config = dict(
    num_hidden_layers=9,
    head_dim=64,
    norm_place='pre',
    norm_eps=1e-06,
    positions='rope',
    rope_theta=100000.0,
    rope_fraction=1.0,
    parallel_block=False,
    init='normal',
    init_std_qkv=0.0321,
    init_std_up=0.0321,
    beta2=0.99,
    weight_decay=0.15,
    schedule='wsd',
    max_seq_len=512,
)
MLP neurons of a small language model. Each row is named by its layer, matrix (gate and up: input weights) and neuron, and shows model dimensions 170-297. Each number is 128 + 32 x the weight over its row's rms, rounded and kept within 0 to 255. Numbers have three digits each. A neuron's up and down rows have the sign that makes its largest values positive.
A block is one neuron, or neurons of one layer that tend to fire together. After each block is what it responds to, as a language model described it from the Wikipedia text at the highest values.

L4.gate708:107084136094057092076063118118131128117150119164181121134114085077177124161080150143167119146212064168167188129115112127145124099162128109140119082140104157172193085179186139132118090076074116160144158123074154137144131071113103137051149156115176157143143144071139115106123136145102101087152148094164168171143088119095155184152127112076157135121158096096160083123210128130104066173104
L4.up708:132128088111116104128119105128126158137086153144152145147123129144080128126094091177161146137079126189123122167137139099177108112166106135152075133077127075134128162136115115153073177127138138100195152077108111133132150126144164087162161133151160055092135152151101097138153127144098154191115102129144134197134109160174196090093103162148124087116156198081126063103149122099101122125136
L4.gate1047:075142083146072120126129142098135153133118134141114132091106154203074142139067155126102173062107134161133147070117154127108055122063148172115118153112108161160144132121125143162195084117119101136120116106126085154129133163127085129109183075177120136095131164141097146125188107089112114131099139117133113113157117176088183132140085165098163144088156168162176173094163166123086084151124
L4.up1047:149148144136170110102068098126166133080130158183118133163162153115109173153118066119112104126146051114096129128134142148166157158149107125206128126169172165134098138185164092153169187059101132103137108128116158110119162124132145033114083145160138118123180121160120211106135159087069125142053160127131134109103129112092122117134094074127171049111134129107154123114148164122126131084144
Description: The "s" closing a decade after a year, like 1970s, 2000s, mid-90s; weaker on possessive 's and words like Public, National, following.

L6.gate396:103124166115105118109130166121132088137176150111159121137157096125142205106130112140170192145141123113142058102099128138138093155120092155203144159143143176056152131167165117092147089149143113092140136055147150107101162108106166135063102088151198132093180117130093133158103071148100097103136142111143137116106028124072141164162104173111143089160118114139190095096134148085148172204094
L6.up396:101160160164100124066132155081171075102102101148125112149137100151141164110124121145156160138178119147114145150084193182168154084214174128175159166171134146097139163102204137147076136091120149139096066124127170101110158136124174130098099111112142128122129177166095068148094106128094124124163113065128092139164139113124183150110139125066114146126133086141187060151153104150141090163117
L6.gate516:134156157138141113180052138106160106096185095107118076148152108065132146122105158127165206105135086128140124177170176137118133123106176132120146184164062148095136157154113111138135119089178110155170188215108147146105112098118081126106111093158156107143157078114154157119119091110081159159125134176135141149112179175115173132143106142100091176180095180148128162154213157146125118097133
L6.up516:137122151184114092120087162124148112130114052147137180109129103167182196148108126166142117122145135156132110087131125152146082087145147081112115133120093105164152154013136107108143142067103127124163058110145161086208127122126154141153105138129166117074126145175097140130134091120147113132137141112158129117163182143083162143166174132115167111122098088144170111156160104110161049108172
L6.gate709:135095076137083163059104111121142087096156072191170109133121120078143155180116117103138157101129153110130136106136113149067095137181095154116116154155111120132142145168144156139120129093113131103158152152148131091138167119164150085117070136090183118182079138105086144106121064132078071129125128157075163139156116178116098163132175120106104162198101083185106127077139115099137088124107
L6.up709:080132171135148120117138127163161137120187126124143164127121159116163171186157098153139152141161130150093126182154119098106099174130160139139149139138069182115140077119161106103145120132072154120126176114093131151130177163201146160131132187224110187178141155126059115148121152157162095168140131120103096123128071175120130211131133115138079096147107099137131121087157196124081181115141
L6.gate715:152116094133117102089043129054167142117138095167153135109146143116122173134105174105101182131152197084192172106135115131174143131140111192148082124153089120168192154159114122084101166124177099068150122161153143173121157126135130158131116097105116140070087111149091157131084126147160100061199152153120139111163099097082129172122136145114182142128141076092130093118138142181124096105152
L6.up715:111176187130097099197101137167114145108112151131087138192061137070160138166064147094154167080141086183145122112102172137079121110110151103145119140212136102141155162167137166120137154168104157138098099118126123150146181045123111123138131120124181111127116058140104125107078145087116130152127098168119113146165171082109144101098121148116103126149185145073148119143134130167061139089095
L6.gate945:140148104156120076111104091049106162102101132128140144132146095087173081136106100149209077089154144160163105119128188143079104130110146155135166113201123108074094137165128144091115102125102168149102095071103114115122185139121096117145136049126146148119146133093145067166121190110112105121137149097144055144169170073124123102133136062150125072210143083102101064129174102159175108139155
L6.up945:133086114190100174097056192150106081110179074170090153155081076161147127129153046115126094169099132142117152126079133097176115109084100166087135120099147140103128159181144151107144103113110146130168119129108143150152164121127149156168119161129142163124153125118112098099097102057106065139116147152112105152116157119094170188086124129101147107115070153108172127167099124086172086105145
L6.gate996:134098119145133101094107160095112147117133116131128146106158107129120120153093147151145144122142177067121104162083126123147116115126154209167080255157124186114117170121135166129097132084142129097138168094123065118126174083073138173167149104158134113097161127144146098128187102101078112204148130152140167186084178127103097124168124139076160080112132163105123158080170191134136149118118
L6.up996:097148175142131119073055163177074076161077109092128163154151157116103201127112151149152132163163109111141132152119103114101099117120145138132144132161156110135148132148134106152124145152131117119215114112140145098093138120140130153131215105143140120110141096058209099108105131099124180078073185138102111183173144139054162193095091098087149178102092135113148158150198167126094139115156
L6.gate1246:159091125156115137148088146136184144188148088110125083170127240085119132123108079139096140085159126158165156153134139137094152187090102067154176153140095146074117122161100136117141119105161084145112171129102112060106160103083162148185117115163217161150218124145150116147131194146127120131141125129064120168150129118131157153121177160116155135144146106126092089102136087117149064082152
L6.up1246:097137144146119191165049157067164153169096096183147121169169232085102146115102115120115129087152129111116185099121118196143195132131153077161105130101113140195134135142111154133089112059149154113080142126125148070080175143123166131152117150125144141095187124097133139135166148147123160127157084164104097125150136154098143065142116138110154148149194086111069094120186116075129138058118
L6.gate1305:162159142101117068137134069137148133123182170086187096121141036093062145158101110077139125152181162102161132109090169115115127132143168125171111140144191121071135126155119121167152126128105135153218161080097129169152165105191154183098146117109113107088087173069113157121093155109168104126199160143109087128161117082132036124130100087134104124147114153144194113073164151135170112131155
L6.up1305:089116154181098089131111137074183117110186135147139095166091110155079127121104161080155148174134175147143186155112143122126107109165141134119102116117137119124175175087169102066145093113097123165120151145108102139136133132206154177103096072101081197071102208145131136139095103113075121154151156099067154128103117145119139067176094173152108164149070098092147057136146173166083124130097
Description: Words opening or continuing a formal organization or event name, such as National in National Register, International, World Championships, of in Bureau of.

L2.gate249:149130097152162138167128131169164115145147125079114081159117167129124104151105083137114143124106129130100120131148075179062125086158130167166106119152129196132139146154153164129116082124149089142152141065097118116159092123168134147125141092167147075178114145151164104092121164156109059146205196099123206139096119133116173160103092162130105113136150079075107168085094089110175142150109
L2.up249:169148131130110117063082140068144116109128112057110147117049141143084155177103082141059101047195115182132114100131118146098140171090105115084084093141120080153098105164117090130121156140096143160131148130105116147153129132097122144146081078145201101122138094116209105172126098053090114147165126156139125172122154131058135146147138136117181203149126102068111110019120154120112086119096
L2.gate503:123045135143151098153163076122143122162128193166103158166134071122144126119117089116125139164143129105130126144142197081118100113126091138137071136104080133140132134127137120094146093163151067158127112091129102118190097193111147104173138091159096121125063172151139136111166143143080097041153105092108092085094146137155161158136174146145105086158121088077151154067119085118188119170099
L2.up503:118145147174141148193120112123140148178154070138148127139142158129153086048083166152147188085097189131140156082138142160119144051152117105089078129132111161093104187134179115121142141135124093168115165103102133142120103141107148089187130110158109160103102136135144149151111142126110103115120118142172143066119143135156070139133110159114195117136133115097110067127077105050114124154145
L2.gate794:164103116093112062158151129115144086199139146087146125090097106137124109112110050078134171132105102176183153150098127132111146132121168140137130126148151183112138105102127117189134142072142083142145125127175141167111108154128132105189113103114137100173098189159077184158126105095071118096086108069132071148105125079160116152114122122120125109164107122097140123133080148160160134140142
L2.up794:115126152129166129115106099123083123173125070140115191153136086119101133101143066123078131109181108133114164193134125123074092183107126123061106074174141071126086181150106176108124154116049162105141100077202125108139123134110189147128123095122127123136161137042072049122148130080107093119153138116119230096083113153112108174091098171113104131080139098127091232096078041054112096160116
L2.gate1121:116082119106107099177143082123146078147146093116139100086107085088104165060143157133105187151123104086097163135103132133128087127158126190153170125107113180131154103135138124169096108167104059144097115024130150172145072086160132082101170120160198116156102127157172082096118123114067151136098140134150153116108152145135110119094134197128188087155170098142141138116168162097137135146155
L2.up1121:102089158086139135135124120127132093075180018129123074118087130082106149067146103114126124125074140087123149140129178175171162129179111164123154076104187102131120124170123153114096203109101105125111121068107147141119088152100164092147148129132127101168111119156166131125105108128077164116080121129124168031077179186131091078165121184184119067140140131138134102152141145096165094122152
Description: Two-digit numbers in pipe-delimited sports tables and election results, such as goals-against, points or vote percentages (49, 24, 28.2); weaker on "there".

L4.gate194:111081143113161102133131117147124111169130151108090123147169165121111168113094125105129107144147113100142109123121129126171125088142095149112161125165126077174114129127132161072095199173162116101100147138120149170164118116129106103162118161129105158115148148139143069096125140107124119106138100099118137156122125131117108206099107118115124125174133086112133189163105156095162141117123
L4.up194:166074144155111118193144149120084125118173116163103191157119112101135161117101130097101127119138157123101182104114129094172137101145174132181147141101177067199167171161126192129106127077135148133189208174094120168089073131142134105082121088123027159080172166129180113121124118083122088129101073123148074112121128155080137149071164126085108113146137157079114197158160116170132167097136
L4.gate340:115081114121159127108103121093154084127115081152121147104101089104177152162143160119134152101161150152198174165122083103165079116118125153136182113167141147183107134130133218145159143177104138166121123147116112125175096101177096113152129100083172122061118111115069142062128108110144119105164133108105147175167121096125125139080149121116110144110115069147138165153147131135139097138091
L4.up340:162127140112159154078076130106057099117129113102183154186173115122106131139160141130186116114120176110100102168085112147169093180157132121114180153148076158131127120101121092093183136125112121132133088173079154141104105107124094127127167137134136151082141137106146109165143160133194106082202141133095146110124102073135155170133140121146147168148126106100120114104180132085114171106098
Description: Leading space tokens opening indented sub-lines in lists, match reports and tables, e.g. before "- Director", "Qarabağ:", or an empty cell before "Liberal Democrats".

L2.gate243:167128141070142141069102141133080147121097101141072146098140082121154114075145158120131156087155153123122170097103188037167099091142113112152169154137159163145129180150110083140127109148142145114195108178084116083122061141102139110179159084206113142136204175176148115145142142063163145129143153115075152124039071087153169110089125145094120178129166115131146080138173084129162124152093
L2.up243:128081128111181092128119199111084171121095097098142091113133114123130182124121123094159074087140150139061161080143139110142166095182175144127153103130100127113132166209116111060066107117065138141175077075113148160142133086139131098143129170125108098131183125177193163072118139152148128123149146140082130104157099069135182138077177106034110046140179145168104098118130151135141117130155
L2.gate604:160121122087098156125118199161134133105067162139172070171074095119120095179108053073163072148109122112110068138145142145167129126082092118157077120139138157140086101167133098072153110062096140104161129156130118133138139172164162124107086143105107121137152151165116114131065144140147132135130133143136075162152154123094105073182119113172149149151100136097086142132164189100219039123082
L2.up604:122130131171125125059050152181104140134167118089134099142144145163135144106133110118142151181157131120100116138065131157163137117105154163172123092102122138058121120134126191127118183106108107120165106069115192162141169175157060067152184131101139168143130168057173110187079154132082131127092123102091081142124114135140133161104106108108179120144145121134044098110164172150105091032053
L2.gate755:173177168147120105115157128090099143088116141117109048139139174171099111184153082093155122100168080168119135130095182188070099216159102141127161168158132144180135158153138117106152087155120104069222124117110125093112164126099123116123094151166151149118213082108163114149138114110128104154144136081178133104080145072141108223154138180137167120187128177164092142103147111128123139111105
L2.up755:155111150120125138109083169065101132116121086180113223127154085120121160168130158135130101060180132147123131125128166151106107144112112129159152103216122133146113189076183177120115128139144157147153082095133114113109037158110159111106146117145129160122192106171110121196079113130118104061187139053064098138147140049181129125082132143111143128152143092104123162092140113151125166145120
L2.gate1311:131160062109124117092098123134028112159144147077063100164063090142137145189080140164119144098093097071116055157091114106112153166116158125098108096148168170071141114108142121126208148107162180190047138123145106159200184125081118172143097109103168134116138133104138138130054166131116157104166110034170129178073097124136182129152134134092183133084140149147119120153067107168107049134152
L2.up1311:088138164151146143101121149098105143087088127127144137110110133122096107131121070055144081125079115125116153116151102187137162144117168128193148133154156090105102134136121132142120110112100142115077119117112110181173140098136110164133066144133213165064120179122106104091065100096107083191080110164179102197141124032111131127132070119127128185099090110111163140096137205168170168138114
Description: Nationality or country adjectives, often after "the" or "a", such as Vietnamese, Danish, and Russian; also federal, national, and military modifiers.

L2.gate47:107060159092082115127154107114156114140122106125106070088146126142123108129119094115092108112130087170135088167115107119164149178136108120162088148090125164117136116100175172124105186131092125125146180137131152134176113111155130189132159115129136141143131183121120094138102144095123156147153135130203203140149155172161163155142097110092078112145098147141135134137078136167038172129132
L2.up47:186099126147115096212142116112101174111126162072157089169131122151069181174102110122108114153140111141153101113183130114091106165110155154135162143143069139091138154148093124129153147120132118166142113119082121058186159118108156113105143154111186076151117177193123172110087150150112175155057122173137139103094162127133138143099141168075115093104135144170117124089109150113149121134137
L2.gate329:142117106100147117094172089118070139095154155135081113113142122145150117163128114164177138103113211156050107093161166146075132125112131096099117159130172138118097114141163162146134116165183102165115157079137119206144157091104126091112141108171116185135131143086127125096153168120130137145152105091156124150135113069173138162111077130115125119131134141149139147124183121126110166124114
L2.up329:178111148153119061055116137147082138122098130097152119110188078150071099144139104119175109154150100153111116112186142128131113140099086104104123116131130103162096094124200096085122193083101168115118106101142201149213115155162143162129118114111077128177142141110139139160134133120138134132092160108132133118086132176168115163165091187117110110126137187141180099143195148132122131142154
L2.gate668:158124148159073114109095106087095204107122189128123091121111190151106096105115115147135164155139154076130098085092150122109109154079154119158148145184186167125090155132168089097144157084119110170111116119093169092232161113122133201170127158042152073152138150115141127113132155106145097154100141131119169105123156132143111158126122130118089119155100197122070152125091126163118122112181
L2.up668:087088098111115127098102122175104127084190169113160118101086078143127118139157103074130104124133134148081110090145049110161149193146116046104074157114141139102089139151189179087097130136110141150176183093136121141122155089109102173114098154134076098120095105124101084109120118175143100139084209112144209106224170157136132129135100174134136134105074105175154140143173160130064136135083
L2.gate1312:082125174109155141078141133172103129206140161111158127137102202176080137074096088163125147130082134137117079120066122110127072155081122117119137140119134151091112118120126121159184172164099144172111172096107116079082192106177151154083170119091128138189167120067154107153127134075098160169145194085168113128209192123139140141118088105121101125098134116103145147119069162154094120129149
L2.up1312:082149111155114125111134164166113142128120161069121134148125128149097157106097139121070107145097154143118082104165189089091086110101109141097092135113132181114130112106119076145139179146127173115092135106105131111104137144173168154098116084094116159101115129097159117156105113022078137108119145126167139101097158147167137091155097110136090134121086144096122172103135166166158138124120
Description: Verbs and predicates right after "is/was" that describe a building or place in encyclopedic text, especially built, plus opened, connects, located; sometimes unit tokens like kg.

L6.gate274:081145165152055114148141148087088147126100106098170131166079125096115129111139193138115152139118073087174117161150110130098112123177140145162102164078136048163120086165110086107097151129073107158130076062024094093149109112119111048185133107145090153060211165119126141146164118127111103164136124113157110079139100035113098127054131204126132093107115128148136178126055097068152091156112
L6.up274:127112105157103068130051131135089110213063071110171108142119131125186154173149145091108152167160121096143112150167094147162121126127122126208110137131093083178121092127163099105122130150152125121144149125094127124137119124092092099135090136138178166136134136147084142094095099148088115135126157213171105081087118085099102190070046172148139106132142126153167150143133096103124121102165
L6.gate297:152141120134100159136138098127163197099170103147121142110139043084149117173103101137119099097141135041138133104106180153126095113168132142147110167156100125149123134109132106159142133118195139092131101073134137095170151110170111154202137106123139142145108068169109179136086185146152137103145111063136148112158068135123130147139191157124113131175188080164146149146117094139112113085161
L6.up297:092101127150117089169130089179090131108146120102118086113143154121161062118098086064103137124093131151149071149153120138114141070112110127155136097129147087171084092133137112160141163136123145069101184179103186104104127164136142125140070195112193110174143130094186141118168113150158160141096081117135128152139165114148091199101143105149119160138117191076134167117129119095130122126108
L6.gate430:160138123125112103089115119111128122104171096114108100099166130112020113077091145122203158090155130107150143126086113082122136100127154134067090244143063130159096165069162069124100131102142133140148095087123165158150106157099106119157125160150152113120146126155096157098189187079109151115080091167183117108153144162114149140143159123111207165151129134111149153139094136139128119177143
L6.up430:161138117075116088138134129108181074108124160106121121117104172110102139142184207142098141189107140119154156085190144149141089077112155094090150154127126091189099113135098152135155161067154141143141135149189098187150201132085076124172140111146128110153147125156079162071135106154134135100073177172172148128187118132166122094104067145124144111146117104104158211192132048120085147163139
L6.gate581:149115139199111158112134163208134160145169168080118143110142120102113062127138126159177072170190084135190113112129145124094154170142099143167156179119107058134141155101110098161171060132097131106156131126120176152174064158111125179145065078152160103096138094113136143122119132106112169158108150108138135101079104080127156227131143177093136132125077185101163104071133123141097118100089
L6.up581:063128144092037186170097111083143100084107101125118073100093154158156074190069101123153157115096122171205170175164145147143161105083124160073110169188116153133163060143196074164185140109080115172111113055094077055093121122156132122192148110133109144109105124112146094105144089114167144124069084135127147116144146140141163162128122204120129129139115213136141161102131128142100137136109
L6.gate599:190098100148101031105155145141176135135111132128127142121163129130075150078076127144080154122149128122107148111109114113094138186095074131158167130155189140126127098127149143113152163160066044124101129091111110088128150125112166162166062063124154135106120184111110129072161134190140106055160106106160149080119136079099133094124120237157178096142115119160176166120103055133098114078094
L6.up599:158130145124152016104143147117168119122108104141155177189090138138102117129099158108115155128136124107142178145196075067086126142109051142124163134150096083197126088130098187135151165184067066105132137096085186130101113133093167134169098111128146121145104158115123131157165026147125137097174164107167147053103119136153048078151095165137163104128109096157177165107086133109150113081131
L6.gate628:088203097130131072127106086134108145142111167139145090153134133075085105132051123093127120125106114120140078126153089227129109145148085216157128162203110154179080145146067122114114191148128128137119086092184105135202143163083120145166112121186135116078137130178073167111114148107185124112131121111133157132120126075108080175129162106139118083164123128156087135151095116125150108156128
L6.up628:080139192129090111140148134135108125196174138114116132135159086096186155137073131136144121208099102125103129146152133137140165131138139090080134147076135177142149156118146201138211149142087106160101199099125165141160100108133143095133046170136165112129105165164149133188167121213110120030187102120111186149135182138142085081156098131147076115103176155151132127128095103073093130129124
L6.gate985:117146096114178073102155082145116126106197098118183153122195140084165147131127139113121095145127157110142137161145107208167161195113133108154131188188151126100144175092109104110107150131108079142095111090041098132114199113135187100164091144139088177137220084161136111142104092158108102170170160039106140162120118074103150179137153159162132128098171129130133142143141144148132152110094
L6.up985:109142139128175083101179115100150111112181100171157198176201133102169171151118163153093092171147159108071093149183058176179130173116127101145059164163135081142125160042134147169080153127103092094094070101115130128094173070110182119093076183143113165096187074199123121119085120145137094138177135091162163087160143081119133175088138105183088151090186139119102135169126135096172130155095
L6.gate1139:186117113139163073119151186143112130132129124145166112185106169164104148096136146188111111085154132070150128146135085115140098175091105181172109165139177087131150125124129052129128205106078184074157119077206164125146155130115185146105095140127146161041139107101138122146106161069122042159088134128184126117148132144082151165122140119065134108162141105079094095135189148123141129098173
L6.up1139:111122135100170116117153103131077107159115118107101095166098155147176107087108100167128128167178123089135083156181155143040114099146089144176111157157101125168105158127139135115173149133087130136140097092108057098133127109163104153165098167122191106124073128159141111147089141089057128131154133113153102118204125066054170148098127093063102150117098141131113110100114128090143138181107
Description: Mostly the blank indent starting the second team's scorer line in football match reports, e.g. "Sabah: Rodríguez"; also scattered mid-sentence words like to, with, did.

L6.gate48:086103109139067128095086102159141139178117181075090139110153131099128110084116113110099106107094072086138103053103141161178150111130139181128160136090148111102162110151099094102120095089081146131170154145193083113208142163118136149202068136124151130192077118124148137069146208118115132077147162054133114156136108140137146117106137076128073173070120148127126162136086168132088051172131
L6.up48:107079128162065153123126114122062094116097174109143137142155110090155116129108091180153096061133132117083103109111130200076063181101140119135120105115202115172147094137089125172131077131080145160076113131128111046189085086093141157164099157128114142106085133084093165149144134077095135111127108130093086138097162104167144146094077125145130141148111111110118139124059187092184123162122
L6.gate62:125159066156139166111121138069108169165100201131092152124153123111085090090097090137101157117130168151165112158078148070140129191107137181125089180159113123146089053167142107113106159146127128122131128117175185147159128226164118200112184094154119172116145142104122155141134099107099118193113131100126128090102148137091137144103062078106139094166125149081179158114124131183113194167107
L6.up62:058130118154100186168129162140117108141128128090088148104121122143126115119133112112091122129073096140103107141182134104144148199134163119091101177083143096131110067100178153148060103148139146173133127154139149147193092132133086150105127075117079145040100110152120164202191142103125118139104140097114116152102161093075075165050103114070144130106116114155107141155090169153106138132103
L6.gate402:096147104162111171142119069147056123125091112070110109172117156116099134127167069144087154087108103077147031140133161097160087100129121105058107115115183137114093117175148116127180142110104101137112140142147102126110108138162144136121111160146147122120076149139122144118135158087117122110143131099136177124120162100149099133043129123132108146167123080158163175178087121136123135175099
L6.up402:079076134151123095112140068153083127089061143151053092158081166130140151098120084111098123146140126139114081175109158054120077133122084093077128147075140146113112138208119101173209170099202172138112123129118118123180133187190169138109146137155117141164115141113123198143141179112173166140133131088120163113153219116134084103115190109110076140138071158173154183140075127146057141105109
L6.gate417:134139089156166207119125067152112175180096144088087115126152125138171114121128091099089184182130123144154118103096154050111137182125140147127160111098123074086114099151075091139150123158171148141174104123059104176125183151145149191151145110109136139129105121087145125094100114130126116102136126120153091107138042120154137167088075087129089112135159070092113158103115107156142154166131
L6.up417:132140124114139162106122106184139161134163174120109129055135144157101112141149062107093148129122113156131112126149137136082156199187091103082096123079099130124136138170090121127155129108085160143119130075115138134109144103125171176154151107140109121150123136075159178091108144120170231087114130130111111132197107165145122175163116118057163135122116125116141146113160116121147183079139
L6.gate454:091165147148173112110076116169130065105106106136136134098094123099114213083105117155109214128103154101118116131138100113176183186108182086093131184121080150136126147124168213169228096113172154185127115147112095120152135075171145113128132141187081120145128131072040139097177141136118165120162114132128131169133193128161183160126082119101124088061196164121149142131199181098133145130094
L6.up454:136108123151132127069092164180108107130111111137131136133129130135086161150117153126163117129123153171136184163100141077129145108182108119099067102159115115125079113099100089102144181069155134147065138091136111165085080139140171142148136122133102097125128107122117087079074094141175053038202102130131102062145207100109134131148066117186119124152118123106179127200137122091106143074158
L6.gate1091:184106115084122170103045129157125122119158175137120137153121158115096130159130173099125135110158095114129102142136142057155137084127117102147131101134120127117162091186111111104136118191154049093145146166121160193150106118213106138113140126145135173139096158146101154145114177074115155091160179116151115099174171092107131110086153125204127145145131130155152077193101119089061141109113
L6.up1091:058125126180128159104133174163160119135104119176066144052149104162144078144180071154179090095114089109143167107121138137118144140158120133144151124055154137115111133084159070150121086091107226112109153109156106135109115108100126144102118136058084150149163112076167142129115079205174143180090112134096129182043153206134102136174148059107101143090102175189087100118157191120134125159123
L6.gate1158:125161116153115173122125173087086117098166143129106133107153164128115125127116109113177145116132092194183120168095152109160140143075208157128108189157145183105089167134010085151088135096141182148100155096090082081100110146151116119179156093146095165111159140081175113175114150092118123187095146069106124110170150169099132112110135065109113099127083150135182108064157119084120161100068
L6.up1158:124162117113148156141143102123137114122140154088103112106094119116138129142166120139083171142124127152042144132109088108148130147129190064057117116114164159182133103157137142165188114179141093122134184138121116175165094144157104131110092097118072167153114142125126147100120124086105103170149040118117158159137124113198113123144127173175070069071151169166188166139065144177123156169071
L6.gate1257:104129136112126155099122093144100096141123122096112085123130144164106124093108019140119146134127089105199108140089149099143155112142100166131132126179099116082174127133156143129116053168148119104083176144153101147142126164139193106124142111146140145141124236148097102128123101105132079119122191154172161159088120115136143096121167086100080099133120137111088185166083114112070141179139
L6.up1257:119076162113139123207138104101120147141145137154105146145159135131111161147161167158063122118132084137149118117082118159115174104092162121143109110150155090111117120146106183085114100093154139114112073136055167122106069176170082118136134170106113144098102132114056102069079165153112157113130088171169124121092116130118091169149123121138139110100132127123126161099064072207080110203152
Description: Verbs or prepositions beginning a description of a thing's build or features after its subject, e.g. "is made", "is built", "with", "have".